Weights of a small GPT-style language model, trained from scratch on English Wikipedia: untied embeddings.
MLP neurons of a small language model. Each row is named by its layer, matrix (down: output weights) and neuron, and shows model dimensions 16-111. Each number is 128 + 24 x the weight over its row's rms, rounded and kept within 0 to 255. Numbers have three digits each. A neuron's up and down rows have the sign that makes its largest values positive.
A block is one neuron, or neurons of one layer that tend to fire together. Before each block is what it responds to, as a language model described it from the Wikipedia text at the highest values.

Responds to: Subject-to-verb gap
L9.down69:108181134118131119174118152169078131144110142130140150141123151160146109063116154138146123130129096114149140126133130136171113127100123126105124126124162103144147141126152134160134141146116111135139143150069133061125116157099152133156149109147131141139174098150162139156137154115130110136
L9.down355:156084124116142119149095109120118112124111119150128131134123076137120113118119132127115104153153141092167145120091161142126116097122107159121133159132097117093141162128137118111154174135117125164154144146096180101154138120115134120086109166123108130167083122140160168122145156130161072156

Responds to: Mid-name connectives and suffixes
L7.down27:107128135172120152104123099092126128110167130115131177080123109167118141157125104078146152159082136117142124123081136147090141144149136125110141129122071128080115125135165096109115140066132130142141140168070154121136143163131135115138135125131148162158142137117141119137129173100113109159
L7.down80:074122105197150107148098155106098145119173146116120128103101159130157150129146146148149130142089087134138121088134173162126108114116132068087102118117120144150142139102135088128125177149126128085152084124132168155101129192116131150156134094123106145175124095136082126122156120173144147091
L7.down330:120121133121121144132162141133119142097081108114118143129112146177139133138138075131097125146080133106082143127117137120125158119205135130147104129078081138142152154136114145111142137130124124179113136131065151145152159135135113143078083150146122154121128139093128116103131147125139159148
L7.down488:112132101116145137105161154075090125112103142129146073129105131119125096140147112108119151150142089129164132149160125147138136139136123139158155120124134083174120068155088119105133140129105166134152108134138121136136122115136118138169136106150174157112119119117157192093127106095106145122

Responds to: Institution name head nouns
L9.down401:143098119095153121112179145127105100118096128135136122083144136150101149157132131107127146098095094104167120137094169115143095174153122161109122119141078144125118154097186114124137124169132162116157114159186150143122103158072150136090154139156097167117148093123124156142138120085121121113
L9.down630:145131136105140102100144154145100137120082130101124098143117122120132158142114139167112161135072111154139117142128132176134120190140147128100094088190123124141116144132118115191122117115128135123110140098123088098097131132075128142078112118173084074129112130132119115126105121115130143109

Responds to: Table header pipes
L7.down24:140133128135138166129145135071126139127154081143152123122119096125113101150130111119128148116121120126119109102096157122128142143137110166095141114129165136157153133092121079121116161115109154124132133152179171120149113126163114098129096131151127133088085157165156153067125152143130162135
L7.down65:118161157106144156128153131146094127105126081124152104108172139088127137138149172126118097122111138134078151110109124154099149142134117158152081110175102133098103105120117111159156110129152159151058125118160144153176104087096134141148135167118110151137155165122139115132146118115123168159
L7.down421:138161133141128132113094140118126112133125141140114162124146143142129149130094093150125115137147173158153126129118107136127121129156093090137112146110103124135148111142136122147178107125103110141155104109167094078120119123097151153120105159134121126140142131100142159138113138141126122120
L7.down623:108125143163176122150138155128103164155159118122153092071134072150124122128179101135129102106134115133132163132133134109110096112109098157099121116116114074126105109116118132142166103143115173162145092146144157159152114140163129110160138151126121144134124137129095161064154145133108146116

Responds to: Main verb after subject
L9.down11:137135091155117081127115135135100150110095133118116148145092116087134099092145171108135084117082115137094094147150122146095102128130146119148132134130175109148127152171123114135110169103126142118142151144055162112117143101118146139140160090167114097100145124120157144125140125128143093153
L9.down250:116128112155133132090146092107122111119086132127139175128161145148123085119148117136132101131097101101118099137152111121130112176164125142168131154107109099143177139176120124134122117138133173130116159096065151105143106126128109093141127107138090110145163136120153137134143163118172170122

Responds to: Completing split personal names
L8.down38:161178110142107092116124144131153123072138141103141139132157154121141136125098123106115119126109174140129118171153108146137126104127145137088098120111125101136147098146152135134100092110124162143092095100048142172162103116107126136114119073169105096120127164127111127155127136113109098099
L8.down57:138129121106157121134133123113136103143122104168132133135158169137131101219184161164144128118076162122144106163128093093166178094119148159135119127153103154104111129155144096126126150153120139092112111108123140136124118147133115120141123164159132113146112122122134119092133110137161128152
L8.down189:137125156145130169129111186122074102145101114097166092174107152101085138150143135170145103118124144109107121126143136103110145181074078139107113113155134101099103158144156112167120115154099118137133154100063113125126091139127137123118098180131132121107159130146155144118127155096136121109
L8.down289:125143132110128151133141084130108161134183106142113126109117115132107136149104157110140141130088126122159135114128146123156082108118155105148109122098157121118116103123142144112134130134122118155148160133055140122166150130195160151117137154134157101129133160100147094133162156151191117106
L8.down299:118088163127116140141104152141168150138090125095100145118150095125131161136146090133108155134195148115142122122131119132103159157117141118137125095147148107122112149089114101127118114131115139112134159125134146110134124127186100127150097144129129162135104096150074115117145158155131118130
L8.down305:077143130146157071119103117100128144155144146084085086157148115051138144134105111139122124165148092171097131114178162126106181105131128107133147136165158120127144121105096104143114122110094100148158146123139076114132136148132091140121133117142090146148137105111103135102156133122128096121
L8.down482:157129144114081132079138122131150135118157079162113143176119127144137105128146129119113121118160166152138097132156140137187130123123109146107101117115126070135129126166145127120168164193146122132126129117135144121110074093134108159122113149154133115091087134114149115139158110140143104113
L8.down539:127121147158148122084129133099169094180158087186094098187121129135115134128125116114090117140103154094163137144105133065113146091135123115107147099145137148109137129148127137118142144155099105162179131126100103147155141147091101132110111131159159128118104137125127178113120101109151120098

Responds to: Post-subject elaboration points
L8.down138:154120100167128145106120161104068178111150099089154110098123105125139121188150164140153108083089099131157097111140115173162116153127151122128115123106093115127163148109149128148123136123155120127158134126106169077154110108135124134097133133137156113115168139123136090131112152111107104126
L8.down197:093134146107080079109107162113128150096125142146120155126123111136112148117166124147139104145227142116101121124142131123142142146156116161125132125139135155121169073152107162137155144095115106121159165097107131162146119161137130146127114171178161116120136124123146124167112105128134125134
L8.down374:118153155127145102110133114132084180141116123088142089147126136156102095158092152114104097125141150137117101119157130148136069139121099121159122157164121129113132121160097099140137125157146134108086124144142156143124087120147075182114110132135128151167136131110126094124167127097157148166
L8.down442:131127135157140156122134097112090074127136110129109158190129132145108130131178191110139122102165145125116134152143122135123143106092117174071130132126123100112118178139144123125131188127121128156120117116073132171150145149124120104136123151166090135156101127145119103144140124156118096104
L8.down487:121133075130114156097135131117094119153095097097100117148143118127154149129128096118123137154178163150181129108113144178110123128136132141173125130100092118119129161101123115110123146101155171121109116113105137121115151124092095143166123148137109146125151128124116109144142130130137123099
L8.down510:121136152108164137082179125161111116123122106124090164104125110140095139170125142136117140140169106123124122133156114129116134155122110141117151085136157080143112103118130139104115129122128081136150127131146103153127135116120143155154124091131122147137125127103200120100116089099081153106
L8.down528:163112174108105126094155148096118167133113085089157127136144119150155095113118157115113152137173122109160123109147086141148120145140163134172133105117151144150167194106121146103086174170101136098108099127114147134187125074119115091117126123142117107125095173105102114144109138139125092107
L8.down639:154055119168142101105165141085174114099106113161122126164126110117126135111097124150152118114130129120143142117136183141155120117121125153116101120127147136139135133146120090107139139095130162131127112112138152095209119118145110166119129149184128104094099110122127125099095125109108118163

Responds to: Verb-phrase start after subject
L9.down65:142144150150095130161124107082131171153146183097127157135106140131153176136123104156112109129118169078176117140128165156148165125142147122117154125150139095118137112147143134104093166164091112133138158130116122149147120110104112127165123117128126112147078101107109134140148108104193163146
L9.down385:126100132110095109081074154143150124138109075127125100148174146153139138182120119136154126129152112120114125143102093106128155089122151118096073103131127160150071085122166102154133141121146111160123142098195138152099136129109139146112114190161135127179131128167133140134104081129135146118

Responds to: Infobox and table field labels
L7.down280:155124110115156171089109151151148150143152173116111151176112157126124116148136123112079152123118155159129097121129109167145154114125107134097129153178096128155123090131128091125136114115184135155191109175093143135136129116096150091139129098101130115092140113129079160136132117115102133075
L7.down389:128133146083094121123139130097130160117115085158158141149120125153133119147143160139122119150154115141136103138120117146131112129116069129100092138125115119094082145098140137133137104176107139113112169132185157160121144107074151137139157152148115137146110130161114133176174147104104129156
L7.down441:077122171116166126166167108120124135088112125160152127135151079148105128153121121148119112128170154064166179073115147173117094139089122139130128106098115107123075090161136125143150155180101131102138095124127109165107083085147123127137144169130101159168141133143142141104134101116142122082
L7.down663:128141114145123097127128107168136070143108102136149105113102134137171123102116118121138132128087121119155130123133164099078129093086149123154138117123128147131125100108149143126151161138120155151108123157079138122127118125106176102120118114130174140132112100098108122120089107109100140192

Responds to: Clause-starting subject pronouns
L7.down245:143106132135137114111132115159157121139116115131122086168105113156091129100145117125125134110136128108190167148128148124099092123137105123121094079105095108087170128152124127101159148138160164146096128153149146135191106117153105158095128131115100165112088113145153113130137124167126121111
L7.down300:125118140132142123105095124174146124113126121114111151146143111143102142107123120136120135160201170113140128101147115078113168135115120167138148112143105093100151142178154139144142146102149109150092132125020140165076117115106146135086143163156121095103093132132113127140118150099171102138
L7.down355:160105142145103150122157123130139120139074109114116148113101078155130138109103143130164112145219096122158099105135091106116114158160122143168085148150138104126137127094151132108135152147155092144123131124054119127132111140127111161128113128157130146122136123115140146061158110149137139124
L7.down394:081105165152126135140118106119128139107142149088172113115155131155134071112170142104154130114079142128113122121142125096106132125125142134161113118147118143123099137100136149115120121151083084118146136126139115125159101075138101126111140099158157113155160170165148120131133141117174089123

Responds to: First-name endings
L7.down218:128130122124126131080122110103175148111107150176129099121141143124122151142144197129146137123129120140112104151120142165069127134131141072127096091149097153096129149169111117127135146145061145115151140070106111090143148143142135125135151160118146141112127135097124108136161136126114051173
L7.down232:114129121139144130109104125104123104120088130115108137118179103127143105084108132214170090166151158124132079132160122130157118076106122101153139190117150101101150155118194072129142124124106133122115103070084119111148114173121135132135158142125139106127139120109132151107082128138108091137
L7.down551:114119111145125149119133141136134172123149106080123161144127105126101152155145060145119161161144166125109120154152120162183131154151142178132125103133111098101127140133138141143115102168110094169131160137041121151078140149132106119129129189152154142142123124137133164146121116125109146113
L7.down646:096089117114105143108130116134170129108132148088114139144155150117107115086121103166131130201126091138104108147123135122098163159152104111185124150125129152088101161128112109160134112113080105143121147130032121137136136172134131160123126176139122125111110125135136163092157121109089121162

Responds to: Role and occupation nouns
L9.down82:141114155141144152122115162130155083148091115078163132148128115145138110116173108099107119152093112114152177100115136110108124105128150135125125144131106114139131120151082104127149135140119110125076125117077147108120148156152093103146117085123137121150147114100152096101114124139116163134
L9.down204:175112141153170121125148106146149131119107122156097140125103138079119136127118127147139143130035101117112106177130117129158119140098112131170115140154131098144133141108152153127137105179167124140114147153177112127171129159125102138195127092146071123156149115081121110130119113153087151083

Responds to: Adverb and negation slot
L7.down247:160142163114089131144138139140164162175147078087121136181082115135123139130147122141132097062059088135183137150140118154146114148104135104108138142126106131150143110117108150151114137117154134140144133126116157112119138134176133159118110133151112154124106154144108113131117141120086125093
L7.down336:125129110097121100105138124089143144164167082114121082110175099102138094123108192162160158109079120139125111130119106112182106087162107125137144124104079146126124147119130145101156067104099128126118154126117117123118102141172150157086117107159103088162122151114144119094127142110157099158
L7.down538:176118113114125132113141110116084122149114107135123148117157092135093098153138117136113150128139152127141146144132097117121112124087123149094089116150115131165158122140106122140130104098131162119132139161204139188101130132129116077122107156133110129113107128141121161131127120119142086116
L7.down619:114124125075127119158167110128155126115125082162145118115137089137115121154216156163121114094107120133114118122132139129143153076131125095134133163136114127125157141114146134172150125119117154150094173134088146095154119125134142131101112119180117109098070114153123115111161157111106134137

Responds to: Noun-ending word pieces
L8.down47:126132153123164123130125131135181114141100100115073107080099098139130096152155162114097103137117165151146180181142073118154126118091107136119139117085129145159126143143158119089111100136138126205155141111091141103121136114161115095142144140135120115145096131134163126114178133126143145123
L8.down90:143129111114090103108147122121116137109119111142093106190097120091089132121161119152119136111138121150155124121142070142080149116100106136149123073140140068133107121162143137107112083089148087122074138162175167162150138109116100125120102122111128133130159084141111125133149115151108105131
L8.down156:120088142137114136133142089109173127108118093137180137100120137139125137073102100143111131150172156160153149123105160161156175119188135117165122108092147098108105150135127156113137116121099146140100118129171138141116147103126109108160153145108159076093128154144120160084196147131141130131
L8.down187:117107133175113111095114133125091120132140150128105174185180141184094151057110126145101114082157093124151153108117118105150130123128082178128157146143143111120105124102148103116106133143166151129129126099108141116115105164109146142157125113127108135149128108104172112130137163133102111108
L8.down271:168113132121133080133120114132132134121085161114098099118148147128146106129102162132105161142140092149114158128135169121134140122076140161131147141126162073120122139109124145135119082164150141144112127154067085152111114113158164147128136157151101085134125145124162096114088167112124110086
L8.down313:209144115116152146115106108095136096138080098161096131166128111166094112113113133115101179086077118134137132160100111165158133109143124100130150144132122116154082138144162155122141109191167167135136130106062152143116089098140101094078090106115128126152117098131114108123138100147123127112
L8.down375:200143142134157158114114058139126157130177136141078106090109090122111160170140121114110119099114122150138130136131138124151151172131134154162112120106166113144141152136166145138102157159147107104105120108074117114108187152131149123131112106114102085117141149180114126129123167194119103121
L8.down457:121125164111114150123143171103134131106099115085136107117145135167117104152096090102121153101146164114122102138101108116145121148189137136137111120091160097133094136145141125111147114139121080117118137115050112159149108065146105095106130152141127111142128157158130149106098130184108111111

Responds to: Parenthesis after noun phrases
L9.down216:145135137137135143105124108141140115112255156113117144124109139150124142145137113158134108115176146107113094163070154157052139100089139118116124132086153118116115119129156108093166120120128096170110114124148159142162118136138101101122119152105096121123122108132119164136109108153159134127
L9.down416:106143136116122131127102078119098144109191122049141140165149148117170141118152140149083102086148106106114097123168170167101091161072144137104105116126112142139117152143155102144082110120101124161114133119147176148132081059147123143112094128118118114120118151126111111127113165120099083101

Responds to: Person-role noun endings
L7.down5:115128111148130117137150178116114138112125158098096141160149136133116130151095141140117145174124178131104098115089147135130154100120131102161087173088127125129171092095174147087112124154110138134163130121059084095135145104156102110125175134118137143109127113143096105125147114147103093123
L7.down139:108094107117104126136141129120157149133133125111095091141124121108156106119128106129135154170127141110144134107132112100176130116127142119142088151069123161125163108099163165085120113111105104114147124116103129144149132151143139105147141155147129117094113166105087114125139156186160113158
L7.down187:111122097144096112128119108149142125147120128102114155158161128165116101103144139140144147155114176101116138160101131127172132104141128130142125106109090109134128129125154151100134156146098114139179141141148084154156134112130043116160194126157109093121091172068102094163095128150147098134
L7.down570:118098088177097164057124124112153125110138101109116145157161145149125127124114126159147136125081129099109150103119133141125099148131109159142126097100098151133104140149174103119113162116138133139116107147102169095141101117115133104115135154133176145159101133097130147127116157157116135147

Responds to: Infobox measurement conversions
L8.down14:179106110129109102143138135122105190130143112105126164117179154126126126129140121142148115097057110154127111162125158151155109113122122115128154163118141134119116135116169091174113072105155118097098148162146135130167141151164099137122149128185110096097087133094167155104144105111144117157
L8.down204:142159095131115141133124127118126126131131155115094112129113131113183089143170100108134091162129149111119121122106152100125158122117097124115112116087069085148109118156094146154136136134121158132133148117127135157142138121149144121076128111110181182121132144079076113118155130140130125104
L8.down222:162111167124075156130131129089110147128152136139121111109122140140121111152140101159165142121043131129106111179128137113101187148146081076100141094126122144151100120137102135090126149167103124126130143123122143101107102119106164154149142166115122108091130127152142132138113145116127177115
L8.down301:146101112104121136116082143133111107087143155129101113149148089130148102132153156174126126112152121113092093103112106134146148148166144092100099064133135110105125081138179139173136096189127116134140116176163086174115124143159144133125129159178175118144110116101120120160132139137086117152
L8.down335:150179163176158116151144110091139142105147116118131173163126146131140173127109138119113112105148133093080149137138092116159181136140149099117131126143134116098090094172111152138080164106103136097147107097104116128130169129105091096141134127136126176122098150120104116118184124144090154116
L8.down560:155107128100155155135121109114112157118105138093079105165112106137119169098121111161117125145108146136105105150130073117084126142137066122080059091153146150146120097136144134101123147136113129100110154118127154104100130123116101147125096096098165129095132162133142174149110145164165107125
L8.down593:147160126125139125147128127098116068145118124144117094128140186141105106171124132183162087184199112157115122126131121113139136126096119101117144115095130172128091107140116159165146139135126120138153160130128113099145114138118095131152083133131119108107084109079122104164162119138124176093
L8.down637:122145054115137138087124117147117152151152099150097122115163094100104126139114109179124169148060130159081107115109118141125149163102094122136099112133163111126161121151122140110094101097126117174121161121181169144110112121118110152097164123157155118097124136107126136138125111116152131159

Responds to: Infobox and table units
L9.down101:133132120135165085140129134120133111134160092129108126128091113140106121140148126114110159135159127156091108127150104092156141163115158130119184151127134160146124142114138090159149110158182166113152104137130075147133116156118104156091089135086153155070131107172081101130114124114121142123
L9.down551:191125167119141107106137120127142104141166149153123117134122134145149116119096149107125111185097108139108136134108127122117191097124179132094134175124135162170151124143136133155127136152088174135156134129131098082131132101128125154125155147119141113116137119126148148113114149136128145165

Responds to: Final word-piece in proper names
L8.down8:156153109110068120110174153173111125159122150130122153107120137152084126124147105101161134115103125120137115163121122139167119113127069101119135115117125156111135132124174107104150104120116145132139160139141105113106109143172123118109106103150117097086122138077104122129107114118097079108
L8.down46:143117164167156126120125181115131157142098135094128120122137129170138123099191089118118114160133152113173113106120094139122125101159170140109109166075159124171123152091129120127140133159147140124106120161110127150144097130142166114159155140136129133138084148142089110112134123088112135144
L8.down65:112096133105117109034168135075127172137122093165080136130117113128162129155174166132113132118120109151171138135167137102140147131106146137088096142125068106140141137136144110131134150143066124096083115179173119138133148176096153124125147166155093143125114120110147138156141092134080160168
L8.down403:090126111155131109162160111120140131081115105156119153130069089087150122103153144127137099134170151098139141155081132095158118118182116107155145111103126115098105121149118160131153125126147112138116149073016132135170152141151129151121099119081118146134119110085110163186146152106124113125
L8.down488:139120088126143137158097089141132124075126142129155129155123119073193126101144153101118108119159182137155127154150128119147144105090126140159168139108163122141106151136160079085106118113098118128078130139064178124123140117153174098105139138153130143141080120097111154130135172119102122109
L8.down549:171112173115137109104105121156153162159096136108111148128131103104112123160097149119106100142116133109120171126146095150142147131122111117161149139112150126096141121180149140153141131106136062146091121136040084162080123089133144156098128154131113105146145124117123164111111146108117094123
L8.down601:087138122145113134119146121168130165100134130139138097155172127103126163174106113135102108142122108152091128163152144102083144122159120125147133137144155087126100109110124153133136120113101058127109154094050144125114155167102119142113153115149110122114099143125103155155177114102100104173
L8.down684:119113137127132137157174135157154130119126125163140168111085106145071137115114104113177135109115122127116103118117122208128144111093136142154129168102099137157140143102124137115112115143130128158155144130088144156124134136131179134082153091174146108137113079107143141141126158091113113129

Responds to: Role noun endings
L8.down7:137140111135144125124153169109157141068124144149118129149138124157104114161132124126086125097126128178151131152131157128117111155122124105121126081136123143126155142168147146152126168102165127126135167073119109156124128111105107114121095117165166112095103154126143104153152115139103131159
L8.down30:101131157135130141140126113154134110120171120139120129115099120114140133195151135125152137158090133087124118110104179101115156146126151073122100138099142165041167105112124121136187128124145148154163162089097111115104132121151109161133144115135118110149170106168122095132116102144148126097
L8.down194:175148128163107078111106124150101167131155108114124123125137104101108150144149124115101100144245109121144144171073085171168148145145157117112071127114138119115111111156137116122127135118121150145102128107075152153114114090116102101135110148118078115125121124139124145128130151188140124119
L8.down275:151116111098148123092137172127143179124088073121124134178162131099147106118086112083122079153160090122120136144119134138139133171130137147127124169124146151131085175106123126126121088113143135134169118109077106122156134117132140147154120110161139108078114147163121055165125136145095125140
L8.down360:127119105136107160108135117104121104136113136123150131124160161102145112164122134117089073139129116136092147154125088144126119159104105181131153146161108167132106155136126081109130107081160101140162123135069139133124121167134153137107123114168105116133168132111125130128097131141112165130
L8.down372:109135096098091119119157178112142131159105105170115164117131120103072155150149141145129086155177152113111103115095118136123113164100134168157191146086115107119147111135128116115139109130095089186096116122102123131148157109093110140084141113132129137124124121117135125132151139154128129152
L8.down491:167118142120130115115137117134129153167072147116136138145115150109157128144076091112067144114205150089148103109139099071141072127164123163119155109089142113112130085125128149163140134128107115113179114116090114145115131135098125103116097109131113126115103093166108123128115136167118135128
L8.down571:169134093120085166131122123116143117138122178065086127102174159082116110105121130136151096168099127135113138138181123122137156134139133118087136137123202140174173150160134103143116133137129125094135150089105107119068154152119154105121137094122123114121101130161110133125119093140136151067

Responds to: Sentence subject end
L9.down104:133134119115137144142099075118119103141164148126140124126135141163131149154173110137128131151121145137126118117163106139115144081128084087145140133128088138079102142134172124144120146139124063148126122154116157086100127108153143138111131117142140133158115134147115117108137185171151125109
L9.down155:100109148150133130147104145152151106150120165120135148086130139151118124117115102158154156145069161125085108151113139114128145131100139106151124152142103150081144131147128123117072141118137124121100108141105125111155127138152094158139137153064064121132139133121131087100112114157110167165

Responds to: Adverb suffixes before verbs
L8.down16:135099147111093133163102144104146114145146097108128123122134145102151144157155085148141175148210166101137131145177109124093114151123090158140087127096092157112122112110135102151154126154088132107113150124110156142166133169105158146165119152156153134149086157160178112150109119129116121115
L8.down21:112124121136118100109139124123076093132187069121108144138119124146147129138137141152140134136113151125157124083125145104133121108159126131143109134087105104130127158135127094147118107127078069119136140145051114144124120132155179134114142148170123118150131148129131170194138124144148117152
L8.down28:131126117124089127113158169161137159129113111104102147155105095129126148121107141119151133163100106122103097116128129119128113122134144116152103097129111146152144194145160079215111143138122124135112135085167135150150106120124121141175126115148130144111149094171104103116136123133082149077
L8.down142:118127121124114104064136123081165117109138127136099077123139126129187113110201102114166118138121128137124156126127123133062159143112097159102095082130113124129095129144153104156108176134118168135125120116092155127162147142112149153117124115128143126136113126114140123123083148103160138125
L8.down288:123057143080122126092155101136094130138133109152143135119165122122134088140140112097159131143154087078081121134136099124065154148147159154103074145154151140135091119094113135118128138147184125125136083109102101119182105128104137133136132152169146120093091132183162143112130119100107100162
L8.down521:122191132130154127105094114135130157135117105130129113175111166095136093107139098150109123137169104106135152131138113067093130121082114092147084164129156146090132117084121124161134147172190110083113088100122152114119123121093168108125132181179133126128142138122098124144126083141084118129
L8.down568:145154122079102148090154144152143105136116110124122151144157139124167102147094086132139106101061134103129127132175113085132177104127135127073151137126110150154115151135147137111182143122158128144132138130106155105134176166121177117101146107145167083175121141093139089146124109042108062124
L8.down667:107078093136114110148136088082133094130152146133122124184139150120165111117142124123154078113039135125121123143128151125094130145196161144158136157101082055142115157131163158143133178126150135101114105140112157090131126132107112104142109128125162153142113139104121093099152104157149173130

Responds to: Table starts and auxiliaries
L8.down26:100110118109141138156092127144132133141151117105133131090101143183115135157143091123111147124082150088118137100156130186121133117197127162114101139124130140134137089151132137129114141154104118118129133135142116119117164117145082135127143156066119141128146137141127115114107140138103170101
L8.down81:113106144158097092116139117142148125080120122123136121111048135128155123102099118141130096118127126136125110181140158146125137097118135139097126178105122155129130113173141138138126118118185139126116120178047130149152157174117124132141129122105099116132105147156110114152135108096119150112
L8.down293:106082122093135101063143122149134118111173113144137085144159131148157121147133127109124095151085105111097086163148144134132188116110160150143144140151124139172128100123155145128141139147150148104150119121138128107123121093137110150125133103101093090155103142126133137169131128122093145094
L8.down396:169138104150119136155138129141149092096185106123147148089104112186172119122108071142158118201068165114104118091125106135127150113141129150140130109126126139086144118126130119129111123085104147144170132127070129165142152133116146119077122133137140130161166144097162135110071189107134137104
L8.down414:133153108096099117140124134145143148076146105111089145117171174091084137086136183099174125123137151118154113092104162133118102095142112093084094100145107098146107131119134128109134092144125138156106154107130131122133102133151129121155119146167114130088101142088148099096139153125114103122
L8.down596:152132140117139123069089149143197140107140165138157142130132130104075144176069134116152145149112144132112132114109140123134129126135127102138151123140125162124177120169101158131162136125117153115117146123126121127157148113126137151121107096123171125116103158130105129120128077155104104136
L8.down640:141146089109124149115128163148072112150149135124099088097149118127118176137110144122115108098065102160136116147138150107105147187119096150137067093117139137131133107161128141177132100108099136144155167124116115165070172146126120097084134103130146111142167142112104156111111158114138130146
L8.down651:111145119110131123134104130154117177123169134083179140144150136161115151117102075111152132120196153097133091132125147141140173111090171154105095118137181071097121107127151128085128122112120091124171138129139091114088134153112117114119121142118140138146146166170129143135141135164117105048

Responds to: List separators after names
L7.down59:137103148147143127132160099120086082132103125129114118116150156095166123119135136113134153127038103123135155126126099158119139102146149116141154122120170114145125171158155147108109130138103166126145086118073100130151148141134125117133131094099111139148130177126128124135154108132164129131
L7.down246:105138172126119152136099121131122088151156160091122082166174178115107125128188117172172078093093138116140168129096157121132153056168110132116142130118128130130135120118123134115114110164135153096120134106104106127103144154118102121105175095141116144115089120121075177147137112170089071101
L7.down470:122145125147101133112116111094107123120098140142097120134125081131127124129172164103098078122060130144134124152139133134128115158164147118107103152113126126126119123091164102105083121140124105084090168056140145141134152158149136138149145102129142111079135101115092141103124159101111101131
L7.down603:092168137116129133138137132120123143132100160205134109131133175112143135103117142141143112130108109089137142125145129122083098114126126134149088115145165095115156108156109108128128134107151185128132095105123123138120137121139124106106099102145133107126122155142104100130099111175122124116

Responds to: Possessed event/work nouns
L9.down128:140067145156117117149129166168143155134119114177156135123132122134134102107115076117080128160159190145124120140146067160127142080130141164177145142162156133168125120106141131134087107095142111110156151079063078152116106158127111140099135112127141094108150112137132136160110091164103112150
L9.down133:142150148155092105133154133190159124137100087078092100108145134140093131118123131145073130099108106140104149116117120090183149128125145156122130117143141070145127111150147135141172113115167126099127156158060133140133114140159157107137159145144132118093144178150111140148126158131112086123

Responds to: List separators after names
L8.down0:141141140078131122124117115161128128152146152096122110144145146112144159157164108113109141148129143135141134107142143076098131114073165146151098148138119142125125133152100133105127160132102129149132147126052154106100159126111121150137156132143101182132144129141119084111138121153108113145
L8.down18:156140109150074125123122128111133136110116170112185123130132132132150130121097096109137135123047127151148152146105117164153131127161078142148150176130132129134163116092118167153113143135134133114149128128061124101150082153094111152157189079114165144131149106160135109204142158098144137133
L8.down91:029106163104142147098155134123109139120140133121139158099093125112162141129131082119153131145151174102111135145106129139101138113135077127121143156116146148161100157143104118131093106127122113176149105127073095136107103149140134148163070134134152153175187154177156123146157127139083140113
L8.down97:120100144133177151172102133096113129144167166137121144155123160120091174148170142133144123136108139087123116112128168108124155129110153127102142120155143113136139160183154109137150174136104138122092169115069128142146107160116083114146144133140116167132110127094134142144162080110139099146
L8.down181:152151164161167182130114125163131110141118161146130166103167154135146144123135131193161117164075087072085121118180111099124122120107158134111105140138137088142117113154164129123124121151153116107149142102152086150121117125156082110138166130159114129132090106143124099125094163122144147152
L8.down434:146146091130148129136117148131092111133157177138064101133154127083109143085127128114115096169065164123147175156108162152140159103168094132112121152122175088153124118112139146136096139136147160112125131144056113150147119137135095102143168147148124132129112149085116143155161120100130152130
L8.down519:091097173136118151158116095128098114118167153126116129095146161145111152152146150125148115138081166127127130126102140118111131155109107147074148152104155103149168117161107154133108140117127115130112159109000149137115174113163146119116106135141125143127110127144106112117117107155104139144
L8.down638:129120120095155108118135114124100153135148127135129122151143172090133129157122108119128110126116161106142157156124101122117130118151111079200122168135157108145183141164112154145120156110142112119163157133019157169144141162192121136137115118163114131164127159143105103115104113176121077094